{
  "num_hidden_layers": 10,
  "hidden_size": 256,
  "num_attention_heads": 8,
  "num_key_value_heads": 1,
  "head_dim": 32,
  "intermediate_size": 1024,
  "vocab_size": 8192,
  "hidden_act": "quick_gelu",
  "norm": "rmsnorm",
  "norm_place": "pre",
  "norm_eps": 1e-06,
  "positions": "rope",
  "rope_theta": 10000.0,
  "rope_fraction": 1.0,
  "qk_norm": false,
  "attn_scale": 0.177,
  "bias": "none",
  "tie_word_embeddings": true,
  "parallel_block": false,
  "init": "normal",
  "init_std_qkv": 0.0338,
  "init_std_o": 0.0,
  "init_std_up": 0.0338,
  "init_std_down": 0.0,
  "optimizer": "adamw",
  "learning_rate": 0.00147,
  "lr_mult_up": 0.701,
  "beta1": 0.95,
  "beta2": 0.99,
  "lr_head": 0.00633,
  "max_grad_norm": 1.0,
  "warmup_steps": 208,
  "schedule": "wsd",
  "decay_fraction": 1.0,
  "decay_shape": "linear",
  "final_lr_fraction": 0.0,
  "batch_tokens": 32768,
  "max_seq_len": 512,
  "doc_mask": true,
  "train_tokens": 447200000,
  "max_steps": 13648,
  "dataset": "wikipedia_en"
}
MLP neurons of a small language model. Each row is named by its layer, matrix (down: output weights) and neuron, and shows model dimensions 144-239. Each number is 128 + 24 x the weight over its row's rms, rounded and kept within 0 to 255. Numbers have three digits each.
A block is one neuron, or neurons of one layer that tend to fire together. Before each block is what it responds to, as a language model described it from the Wikipedia text at the highest values.

Description: Place-name comma boundaries. Comma or final piece ending a city or town name before its state or country, as in born in Dallas, Texas; Berlin, Germany.
L7.down91:155155103114141127104106167124180131142112086141081150110122133143109119117147139157138102093135109141093141134130147165110145082114135139141120099088125141116099129102148102145085119159093126123132087126128117110123177113109142130146121122123137116141143138086126144164176120160181140131
L7.down102:119100127107131113090109179131154157116145115117129136101131136171171108100128105172112118112164139119138142128159158155125142111146127127104092096086154153142165107157150133081078126095109141124118139069132150119097107148163127148149138133118105121115147130130137129088131132116135119111
L7.down353:111130120094134099124110193082143118144134136140076119129107152139142110112171092085140097122110098085101111114130094141079164155153124185129131113117092111142085111149132081072145104102106133123127090116155127106155130119046151137142120132160082118129112116137111142133156127102142138119
L7.down382:133139142131118128181130094156096131150124158041118091092098125126150093058123156112099122143120126104118139088143106120136116157128159112149106103125134104124151109162104123149091121131129155138119124114110111103165156130113091113102129135086096151095119103171146135121081139136134108146
L7.down630:105130118165119140117084107157102151122166137093139129158116152133107130142103115148120137107136120140147122179082158180149157132115129107066140170126114128176121085142147128150124134159159143082100155130155104097117170102151134140112119136109165102149128127160147125116124145148195127114
L7.down643:117170142152118136099166099166134123120098091093084124087104155129104147131098124109124122108155142124182077134141133110153139176133123128135147145091086141132141134108132101126099099103111190134146155134133101115160107145142146142126124143115162079137114122088098126207120069146161081082
L7.down906:103113118117137149156160133104156132143112142101088160128099125159133141119138106081133129112124128117138099113105136118140143151121116125163179149115169042114079144122131135192166149129123148160134144098134157138066110163147137091099075076143146068134135104146132126155138123110122101126
L7.down995:118150104073161098117135159104125113147121120146130123100119139137125102124155125149132144144106054147116100110144177129103106129119156108129132156133112167083125127134117135161154175115159145108128141145114139133127124128125115092127167105150105109126130142118132133026128125144171168165

Description: Predictable term completions. Final word or word piece that completes a stock Wikipedia phrase in infoboxes, headings, sports and election text, e.g. Congressional district, World Cup, Produced by, census.
L7.down72:137155144118149151123140123155141092096151148149113105113126126133160136088117153122137101166118120176126138130122094126095121145076093148159130165155135153145106117106136128109115135138074171114145129105133185118118091132150128149102145130077111139157138102138092116173126097147118124086
L7.down184:128114112079130145129135099129135091119146126118126120140152119136125142140147166173113141128098145155124108086157155124117128119111106115138163105137128140109148133171116103144131079131089169146138092154097179152139152181131153204108133164182132119123169129124163115168131148146116138118
L7.down312:106123129167117143121087117113113125128114082107113132102133072111138093159102097118098120141124117127066120088109140157115110145125136122065150140146085120099144131099109143109121119115138100144125163151110127129166136107182128127144153123079151154159121092090116135142135146115078128093
L7.down344:151098164145153072141133114121125097139077169090108081139082100106114144120116101102169172124125168131130134136129123106133136112107098114117189166121108102147096128097144137167143165119186131113069127112123148142091109142144113133151118091102160167162155165144162151127154137116110147113
L7.down438:143140101123152097120119148155139102133147089116128145131102128140116126109151126133129110127126158119136104153135092164099146087140134137111088100140145155121105133116080171148105138121094116099158098107117107084150144130178134146146080101089156163100125132134112132105134140137162155156
L7.down692:171128091108158133145117164169165086126086147129136141119123132137118120070135144105103115123101139111128101094116116151128157104108100122112128158094140117158126110109084155143100133123089110134157123162125142142127107109142147106130130147113105143148160102181120123166149136120104134131
L7.down882:101131152083125122126160094131108124131101166121151112099135168157140153157110150137135129111152104145138118097116159146110136136121105123098112149164123112098105116102132115134152131160096119114148090156116120117120126121138128164127099143158138107168107098152086110235144099118122132154
L7.down1016:089182098115093114108113149135155151105142151156151092137152134124145102129135103090112089159172129120097172086184118102095123136108120124144108144158126114119113133137108147096152116171121148132135121119126083116129099183132093173127148099145158163121114111116161145131130142118139114104

Description: Heading markers and "both". Closing or opening = / == / === marks of wiki-style section headings and titles, often after infoboxes or tables, plus sentence-initial "Both"/"each" and "and".
L3.down966:158139143154127151155159148169119096099136130127149133131045168164126142144156105119169137159146146140110132126163106114134108143133113132169133149135145125117126126175126160123143128105174126125125102114137147102148145072134149126090118159101094123111126105144096082137120128126130140181

Description: Plural noun endings. Plural suffix pieces ending a noun, often split mid-word, such as -ctions, -ments, -s, in headings like collections or in prose before of/and/were.
L7.down149:165145123157137106087171143115128104143120156144154094147100127171140164152087144150111083147152099103122115120147105166124136130143147130122135149129120164114148149127103120142175132121150123133152107098094087140123096119118152154062124107106129139153120150111116128091086155124163114136
L7.down177:061111150123095168167151084097141127136082096123149109135140129121155116097157096095119091129120093122113138122098077104100118180138183151129100128170106172101138158130131160145157110147126135131078091163151118154093100142132146113135111138176119130125114101128137128184109117129071147139
L7.down324:150066139103156078105139154125115127133150107157077128084153125110112166128161124105151129116141159110148118113122164151147108108128143164117137131108117082138145152117080122088143157150098066153149093150107072141119114152126131114134132107105159147148131077148152157141087137122162137129
L7.down351:142140112126111092120105147123111138106139158110117130080140101090080113161092145170097139132157136137115168125114097120098098106048136122118119167128121114124140137104099142173136138147135110111106131095120132124133089106167129115115131140109149147127118106112106097154146125136141135131
L7.down411:116119173127106077148143165122114121112109133147132099196090143122109153133161150093096104119114085137122115174146116087139121106141152105158124144132120133124112099159146115140094143121102131082101148171127149144118135133145157136085079120141135129166089134154109114139082095160081082116
L7.down498:178123145165087137122105139122129141144182129132096112090096177122155120150097112153115123099116135101158074141149151129131113147130113096150103114126131097121105112125098136156111162082090136086156169108152098110164126136133110138137137143136126140116104128136130136159146136100170132137
L7.down793:147148130146101132094139127154115151135173124135149136126167098117163168107122120159114150105087124154161139141156134147112117079112094129080148134102098141121107125143119117110146112127133104142116128130120099126130110112126131111121142127112147146111109128110138110249046132117119105108
L7.down825:153134137148142135142157118171152153111176134053135119116173134157127116113124139107145120119107136151143122114129137110103150146112118157109129111097129109155141149138095131123145155124143168131135105115130105119105133075109112110133159152075158151127129155122119096151112129106116149179

Description: Name-completing head nouns. Last word that completes a multiword proper name or set phrase, e.g. United States, Nobel Prize, Filmfare Award, Institute; also did before not and wiki heading tokens.
L2.down22:151140118101107112110117141096099116119133126124169136164166120156120154130121136133095138113102144133155141125138167141126111105161130144137118107139113134091106132117127121173167156102167125142088162183125114125141115129129126134132160127106134131128112116081102134000126166154159151158
L2.down288:124124140108165140143168130138079168116163127118155144114106082156176147110137109140122151104127134102118101102149140133116133172145121156160124125093126102113104139150142149136156124115080146131143117126121156144150120110136086127145072161116150137150119125143148151190152124143095108134
L2.down366:121182140119140136171123137181111118109140127112116144125125115129124111113114150138123153160116089159149146154145127139149143083154127176151141096110146126139105097122112102150159157130055141140159120164147145098152161102132114138138107112112085123151156128158125111137083110129118121137
L2.down730:132094106139168153105060103162108130130112107142138142144158107142153126106122125132109145109142126125143131120156109128118139133144138106121135102077139131139133130106149147102123155122154086099143152141118133146128140151122142081166110143156147134093098160060093119251177088115120135145
L2.down745:151131130111140151140135107163127127092109114122152122139089131125139108127120149127116082140121124081121138122138182092129130141153151144186113126139140101106155103149125134147169116141121071113105177150088161119104130114144134137137145114152153152115122155124117180039154125122133133121
L2.down829:195156136100143183126152133168115161098147125088156140154124137147100136126141120128127135113142152128154130148098157152180118155133143077128122120103160161127137154115106171138117143151142150129161146098094137106131132105132120144161137126147112128169132119129106116143126143112170155121
L2.down835:122135109137153157125121136137143146142160142068080105154132119141108143143101134133100094142112159119082134116122188152138091166139120122113103132101159102068120103108130138175132157119142136128146142157106130113149146099104087131120120147141128125190105119177111130081195139129133128163
L2.down846:103173101104099167134166134122074132119188105076103085141088152156125082137156109147149142144175138125108164133129128158159098151118121135121127123161130133116106149128137150133142123127119102129125120119118135142100124099132084162128154156117132115135149097107096167096126121115146136119

Description: Clause-ending comma after split word. Commas (or semicolons) fused to the last piece of a split word that ends a clause, as in report|ed, minut|es, brand|s, before and, but, or which.
L3.down908:166115135154121130127104118112129135145112109128114067134109147165109138103147110134152145179132122136143074119077129150108139168142121153116109153143114115124110151079101103112121118135107135115180133126164129131072115181123161115102100141132097091087138121151100153149153099139123149134

Description: Comparative "than". Fires mainly on "than" after less, rather, earlier (less than, rather than), weaker on sentence-final tokens and infobox labels like Starring:.
L2.down207:113136149142122115182099134140146152100111119100126161129133161125111097125135119142124148114132131111128149111102124108157111127102140125129129106146126098147111103114118162152141139108125173145151153145118136145142135160110155154125165132123093143154194133163118103255138155145131101135
L2.down336:152123124127141157155139116148121153092169152134111125137147146188092092108125085148144088141169154112122154097099158145124133126133099115127116136130103119117130122117149143131092102101085160101188160163111156130109150130161136134122128128141168095170151122134124085169100129166092112113
L2.down358:105144145106135124145113118112091163134093161141135093119132145182132134128117099138113150165137095107141137149130171171088113157108151126102102129141154097080087164119103164161120112181131106135132122125145146137116148164148142172138174127117112124139089136117130137170143138110124133148
L2.down386:139117081126120136135146140124091126130148089134107168153147145158118129132094116107112121129095102126109146118156125118127122146125135116148184107154120119128139093150142129123151174114114126115111105139122161153148162133154111118149129110124105076106131133099074094230125126145120139140
L2.down731:121123113146147119119136133166108157105148111114130147124109138166153121111182099145156134163143136142142099134131139088105105135133098110079129137124142148119157145106149154135074153138110142129125139150162129155122145105140172119165124106125154126107174131128127110166126142163129109100
L2.down858:158103153146165142086116141160148099117102131150094176121149158162130128120145154116140126112142144172155149141131099068125136151128091118104133136124150132131166122160142140118119141120093133092150119141136123137149184120134145120137128156144113161144100161125171133196114120089127156111
L2.down907:132124133103125133108171113121164108114141143135134116120094157144141128146137120133123151110161136123167135114131158160139101145128116133138105120146124151117152135123089086112122129140150165122162129112143127132125134101137099061104138126124136186195103147105132114087137149106110162159
L2.down986:132146106150133120146129100100116127143132153137126150142144112136127100120080105138155125164132166155135102151136139121109155162130110122141116108101121141109144138094133124103086092110164108139181122120140095106108088116124113141129104121158163093103127110131133109208105111119155133125

Description: Article title closing marker. The closing = of a new article's title heading (= WLRA =, = Alcester Grammar School =) right after the previous page's infobox; weaker scattered word pieces (pun-che-s, Crit-ical) and words like based, former.
L2.down34:136140164120113131130104113161147139088156117134134131139140127114139128129135133155148143103198112136196142102140147105145147108157131164139155086151131130137122138143117108122120095168163137147152148135133158162141146111108142129156115127147112161145174130137140105077159124154124108116
L2.down152:101158084109095122140140109149112153081153072126101136106116114142128151106105120164131122130126103114163093120137146119130144129131117160171152102100118189126124124130123127128123110130189089131083159101113121143093122113148102104128116126149128129123177088138091089167147131158122135107
L2.down253:115152129112129164104096084157112103133145103092168095141147129137149126113127114190131084137140090127120097115147157123085116126131133131150133133123126115138156134115109161077069142127129094133106129138160107128125168129141146079138124120158134144095097085124157127154154114149124095095
L2.down518:098115180143169143142121079198118128131148105117121132114145132145131137112133130185128116132158051140136131135123109114088139109116089138160149136153117153106146120116107162134110118133114128151113134149152110114139189143134147149145150127130122124120142105152120086137121082151121131127
L2.down890:139169115132120138136140126131139108094148130164145127125142107150115103100142146132127105134140119127134117135125142127128131103150092141172116147154125122121127141107106111115101111116114095099113131118141106136130137126136126101112135129117137158146105139133146099000110086162116164136
L2.down894:124128160131152152103111103180129102117118094133162147109138154118122130137149144146140159094160052147144125128128104136117121134138109156160130156186118110115133127107119146130141117145084105147134154143109140126130199109129131101135149132088091151140117122136113125156114107117117144123
L2.down962:116127102136116133098087125126102159114163135103068121146152100118116112152119102159139099187145107098140139113116144131105142122167100155139133085136125166187113105119166108139120174121136127179134102154136122170118138109141174105167124105095153124120150161154118145162103121155122082144
L2.down975:140123163170155142098150066162117166134189097111109111136092118163144118121153122167128124164150079129099122136115142083116097119106085121130138131127129135127136132136092125112110145133127120105117099130145147084087168143125117113115159138108119152119129134119134112135144113148117082135

Description: Document and table boundaries. Closing = of a new article's title line after an infobox (= Walnut Grove, Georgia =), markdown table separator rows, and newlines before headings; weakly, verbs like received, served.
L3.down228:114114113093152111160110128142142118114129082142100152151141126122182135110119161118144100105146125168117131138130130129100126117095089100114125132147139121112098111170127146145146116139117107136089134104133138134145132138113155120133135119157111104121136123129111115201158139145132149108

Description: Infobox "by:" field labels. The " by:" token ending bulleted infobox field names such as Directed by:, Distributed by:, Succeeded by:; elsewhere weak, scattered firing on " and", periods and mid-sentence words.
L2.down3:151143101109153172104146130114090135113131126148111160148148116142137133112149138136114105149146102133146115129152129111099098133142083124124148066098133092133148152107089151093113126133164098149152099168158126136107130108198148089185097106166133111112164117156103150149126124156108124125
L2.down33:135113126137139118152153148129138139089152170105096095139093149149128138138167093130110113152186117133137106141098103127141150096152098121141129142150108138126150126113111154152130126144156174125156154155148123084095142113107120145141135163140145102125127128162112119162121122144150114158
L2.down59:122145136109168130129147143113107082135148098120092171153145125132161133113139162110116171133136123142200092171165082156140126139128108115137118102146094115125149151145150105118146115159134107125136138152144166112120116073134141150150145096143115098103107102109112128028118133103091159144
L2.down112:151097135140105152088107085136124112114136169107070105142195120143116118130133158169121126115165071086122121119110114165126143127151111127167104117180130116155129131148130126133132114123063163146111145138135152143139165142157126189112148121093163128114069159182133129092068098129135123144
L2.down179:085124137116116124107106102109094111145140109080109122110110097171128171129182099087093137143119094148159110157098094121124116124138096131112122136097171114119076087140124100148149172145124131133118095088152163118125126107143185139111157126134115149087137148083166168090114125132112093155
L2.down243:139125131119147159092124107096108129130141124125140133149184123155167107124175079148118125155164110130144126149140136148120147097165101120141124105090102080139151149111116133103118123141113113111159119164174123068115120121102185144160098127175148067121145134138150149193142101139109112134
L2.down340:113160126133130114109115131133116090116098160128129141123130130121155152106155125118110164099098078131177109119146124157166090075132139156143118154137100119142117156116125122093140136119175134114102101128120109122123114107107122102094118136106120128106108141101136131068138116105117166141
L2.down505:180137164123139166120111117154108132131128145168163150140149152128111122125110146102107113125167126144139136156165125136119182123114138101101154113163082122129174174163149154124101102119141099099135095156145142104168119134153160126187102118188110091123135121093131091120137126154098131099

Description: Comma after place names. Commas, often fused with a word's last piece, ending a place name before its larger region (Mississippi, / Arkansas, / County,), plus "time," and some prepositions.
L2.down5:144110125119118134103111127126135142091123102121148148138097131102142103089104148136123111143156091130106168141162110147128136126108134139125156109127128160165147143120148105155104136125133097143150145123132131149169092120138127154133074112132145117092125099167165140046086105132131128129
L2.down53:122108184087133141128130125130128088155112132142092101107100122158159138148144116131129134135151076148119154132108130117139111134116141116146125136109136137077095122093144142127108134115131195126094137113112115172095118138126136094137098152107106131141172121141111099255116135126102134116
L2.down176:101153140101106093132150155144126131108134151104125131168166074128131150126125179117124160135161162095118087149105160140118134126099124177115100149149124146146126131128146155115127159060098141134146144131178117140080148143118111127142115126137169130153148157162154127165091145140122111129
L2.down198:130131143128152152129168113130137130081114131150130132128134105094176107146133161161111119129148123122104151126109115111151111106128112114122112088076139142140153112159148136107085142093124195137157125153126124126152146087133105098147127137115118123095188120182124110148102160160114108117
L2.down399:123131166119089138112154150083101139128105088105114120113126135105153146136121103165109145117128148106139134114082110102116106108137121117110149140086146112073120106116143124125091136146101133122126129093101109144102149162107163084105109177109115150106175129142126136179106141112078164081
L2.down775:128128164099127136118150130098117111144097166123096107120109117132149161114126127158118154128123129118120167124114120109146150127142099126113127103107140140119112124103149127132114125130102165141125146105133128157139159157112130114129128170118096129119178134172146094255102131097121145110
L2.down991:151131164099098145095126142135123110115091109083092106125183124122165158116092117133109134114156105138097165115134089130129131132106114144119143127058137117119133106115129099102125128126147174125148127133131110136131153169119144151164097130098106150126179131157155122166129134134101129104
L2.down998:124134140124120126085113163121126105104086121112141092119173134113135117092112125133148115123141151150080107118106126145150144099144133140117149138050122135167121128120145134110108128127106151137151154136174108166146144126131134122113129160104116113108137141175142124051151123172119143113

Description: Main verb stems. Verb stems or verb-word fragments right after a subject or "to", before any suffix or object, e.g. find, holds, boost, develop, gradually.
L7.down153:134155152110145115113149123188133132119130118113124106149125140137184129153129116134120141135123120090138135163172196133125064162138073086154124120112119078121155115092169158154115110099118149138129136126150142088148137157131131140164139109119147139124145116113158136150126121128130133082
L7.down282:125158140162179059085114113134134157094127129125105122148118100117097122143097115093134133112107102095132110076151105108108084123128105094109136161090125131113130135162126152097148108137165107137125089105157176105135137154077130138127133140148128128118136133142126206069117099088120105140
L7.down291:124131125114153109145146072134151141106089143128154137144119134111123137102182131116112132155115161102157093130122086109134148132119155139151092107111181120137130147137085085133124151099157121167114124119139135138142109146114128100123141108119120168135118152139177134191154108124147106155
L7.down335:108134114178108107128173125103166102134117128154127064112097088173104114088104115095124127123163143135107103151108121107154171101093089135137107178137124127166149138127129118169093164102114117165119142136133125099135078128138116097122149167132168151123121096131131117143149101133091144098
L7.down432:116141160150100151138100097176136161124128176160133124125096170129120167100087100160134148096128112149130163140142119112158138120134108149131142150118129131076118134139122132202122160158157127181145119097109160105130129133126159114152117148150148135141151124155128089132094138118106131123
L7.down501:109120077150085101084143117136126119150159125167129099137121116138113125090119116137093149159132149127104120145139141123146156109108114149106109153136145088176109143123128122168109144085131141134124108117102123095125117144116148122159144123128168167123121125126127068143160109155107138127
L7.down553:108087148097123135138147071172135108115136098138124148132103116137151141106174141163168164103146143120128121123120138159123117167156104149157132104136113106132147132070075098149158127145076157131121125153156166159132124125131139104144084123143103126108121134128168139102096150122125122131
L7.down821:138097102135122101138118121171128130146125137131122120116151156114095092084169121085097156101136133093187149144128117112131093089163168159195145137147160141094142110184112124130106183107132165109122139137115122138159113163136156132147179109114152192113137151125155130127120141163133142153

Description: Mid-word consonant fragments. Consonant-cluster word pieces split inside a word, especially emb in ensemble/members and ct in October, also ort, ind, und.
L2.down97:087128143104137116140134119098097143176164113130137143116126140131131108135130147103117123166141114139178122150118150146130137136124137127098158132103149151101127157128132143131142128173127157152132127130130180116169145118138128105113141148147121113166117128109156144016118128114153155127
L2.down213:107120176134134128130143088147086137154139147145146104129108132133126124102112140123116151113097122100113130170119141151125146112146144117128106128154179114105132125126135096142150110140116137124084115126114136110158149125175123110114149060117093132150122170079141151000150140123169155132
L2.down280:111126127157158114111167146113151122183116145148128157122136107144128121128146172123123101118120127106136118156096143132149103153135107107127101126144121158085120150108131134140130134149168138107139081114118155133152131122160139131139169137115097148137111123110095114000156123136114133150
L2.down293:179114157151098132108152127124150129143112097125133142140102126080130114112111139141132174158123127149136144162159114114140131121135152131132109125093109124092123146116150114132101139118098126150101123068175158135149154099130134127146100138149156151135186115132124132008135126132129162093
L2.down879:092132148098118135146102148141148164083143120094148128114089115136125127122116142101088128113136165131166134092109111111111087145126104115107136114162121187136125136125124131091113125181145135145159090140150106149112123118127143087123141144121155111139164119118128116074131168152147138132
L2.down941:144188159126100121099092212120125096151130139142143118143129117160127141095157150137129069085100133104122104137117133154135101109127105120158126142137123089117127114109140124101131125121139160139083181110139127117103118136079130102117131091147106092149112169105132104071095094152125143107
L2.down995:120121137102152117104123125107110153124116174100091134122166112084123089124150136145154127118102137151112084117115129148141123127123134110165148138132124149167119142136145096148127116087123166146146114126115124135116113118149140117126138141133146135147122143109136103000132116111110141144
L2.down1003:099141166139181133126129142083074111179105113100150112143122113145148096147145111100094129126141096110152141118140145100109124124106120105114136129116150142086122100113140097133130144117132115119105118109117128142111111111118085125117141145109117098125149123139143126000123146159118145107

Description: Mid-word vowel-consonant pieces. Short vowel-plus-consonant word pieces inside longer words or names, especially app (approx, clapped, kidnapping), also av, emb, inn, ett.
L3.down527:138133145151135096153125124176106128139059135138142112081113074101110079118143116102104132155140112118130098104156129092151117146167158141134135131130152118093128096133108119122138131147132180125112104136108142108093090121159114150147163151102153129140110164119123128086131129123111133138

Description: Sentence-final period. Sentence-ending periods, often merged with the word's last piece (a., s., ed., ing.), closing sentences in expository prose before a new sentence or paragraph.
L3.down371:119148151124155152112135098111133113079154153135163125103112154140166152094140121135117122154089131142073139150102147161112157149114122124102140113123163141130184150144047134123121111143093173152094148136116097113136104086130142106090126136126102116094141089085132085069137188118125107140

Description: Structured list/table entry starts. First token of an entry in infobox lists or wiki tables, such as Country: after a dash, Year, Rank, Bronze medal, and Best in award names.
L3.down519:095112132134123138164120144138131123146156111086105099119137084119116105138143102136100119165156147119128117125123085123136118133155107150110134170090154151148159181132165149162095143142093100125093144156135098132095139101131153180147155085128115112132140136156137126104095123112171123102

Description: Relational link before a name. Words right before a person's name giving their relation or role, such as son of, written by, replaced by, head coach, opposite.
L7.down106:101113098099141138163098149174138112129122085143141159116157117108150124138100089097129110117144125113165137134107093126092115121117127119113162131110098170118132140152138111164125099111108121128144111089121117117147137118126121116118124138143116113154126137109158079178105136121129141096
L7.down241:125158102088107130129105121151120171112122112118147167118127167109105143110123126147143101165097140095149128111136130126139146140096140157115121110143094125151119148157145083111169104133094130122107118139149102113111075151082166109101104122177083125108128129115132136212098119171140169208
L7.down307:128107128120082124106126067146131110121113130131157157145135174095144131103117136113117132126106147132149164123149150090176160170134119127133127169155125118141140133156147121122099109111168121121104102140138085133140154129104117104124095117150191093141113143140130139139149126153054125151
L7.down482:155139098138089130112094122145122130136137078102114085111123157110131105112165116113115146174136125149168128128140149131106149123141119135146174176121122125145146112151108117150123109150107098129108169110162111129124093159163136134127155096163145122110126124143145156142123108155151107137
L7.down571:127170156109135142082101128169161156089155138120121126141154117154127147151134134130124190111155155136129116148135092138146099128143122083139120101179155135082154126113113099140096142141131131136152095192111109133115072126144098101125135142113154132134097102159149143200147130137140109141
L7.down693:131154126142101107088153059168143113110135126120145144150107121122119115082120184139122158144128136143123122120103169113139131137149092163108093106123138104167117162103133132126128172116146105128152111146133158113146102164133102125148139133099134154097124170167150110183114148130162163156
L7.down900:110126107115173188133118131150084155138127121102147154153128111136181082115107085161082108114164125111108132121157115141099114149146110137117099109147105134128122123161142095117151115156098134090168153117148102134136127089131098093155125139103188119134132100149105132132158133114152137128
L7.down902:113162113120086105081130139093160145157138099120127150117133205127112115153125163140130164123156118065122173154138098111103100124147138124117103147126163140161164151122129107134145081140147147143138096067134113145123119104143137144140112135154113113075132133144121104152128125159135138151

Description: Table header cells. Column names and pipe separators in the header row of wiki-style tables, usually mid-row, such as Title, Score, Votes, Ref.
L7.down125:124136083121093115112111137138134129049160132120144135166133154142134166119189119174118111120137141139102161128117157130117125096178129087156111109144112094116145110130160162159107177080169122097108109112163144176113113130134130140094118106114148119145116129119126123154133114125103155169
L7.down169:148192105112163159122135108133118132160175136121127131113123115159128102163147112156094095087132111129130166126104125169120103140137088110098105148091102136096114095118109121120190144167146105138149115143137171105121123149150178141143142127154101115190138181107140137110080178132106172152
L7.down299:100141127100106069141138101126144113141130104135129128137089192110137168113140136130115136149147132139107169134082095114138118144110110124157152139111156131125147107130149129173144112130132097127088096121168147139145071153124127144116123109120142123120079104116090124087114127164132177177
L7.down300:146151147132095119116116146144145094109085105090122133099097138150125123107141133116117189139101118174134110091186097143112145152141153178178160112083148140138109151153098116139115107156170142089134098165124102120104133118156091131110144170104114145146139168148142113115138112168128157138
L7.down449:110136114095125141096139118163134110153138127155090133107139121122132150133085128127137113169109118163123125129132103159128113096089115160156118146127142186120112158106129109154161138141128122127120116134108146125112142146160126137178131141138152133106145145091178119127125173114079171072
L7.down862:137116119103145105153116167141127129103122139128126129069116145162148143150110130092109114127127107115087123142120090197106132126150127137087101108146119148109156092151156127076119091149173131119134075102129151125111149146120150157108140101131115146144100173103145161150083123137092143112
L7.down1007:145120155125139105109099157110098118099154147153114144103119101128118158135144147171113138109125102150129105120112143146068114104112092173127120137142083182100100134146143104074164136188122111138137142133126160099095150077125148142134094138124070109165087149140141093079098145153091139124
L7.down1013:156169109090181143124090129174137136121114130132125093143110140142143124115132097131151058114127114115110138110091111150137079167164117113137160109144132168145123109072167111116131149181114129146168089164121137133156113122102132158161114123180112087185131134136110140164073129117112134120

Description: Final word of proper names. Last token of multiword proper names and titles, such as Bridge, Regiment, Prize, Service, Team, often in lists and tables, also taxon suffixes (-aceae).
L3.down572:089133100159130105143107116120095142159139113124147142137123156131130102152137133108103113099088105143118120117089152093199141158114151123151160142175118143135151132159103130102128104139098147194136097108133112151175072086135089166128132167128119129131148140107104118037131098154097141115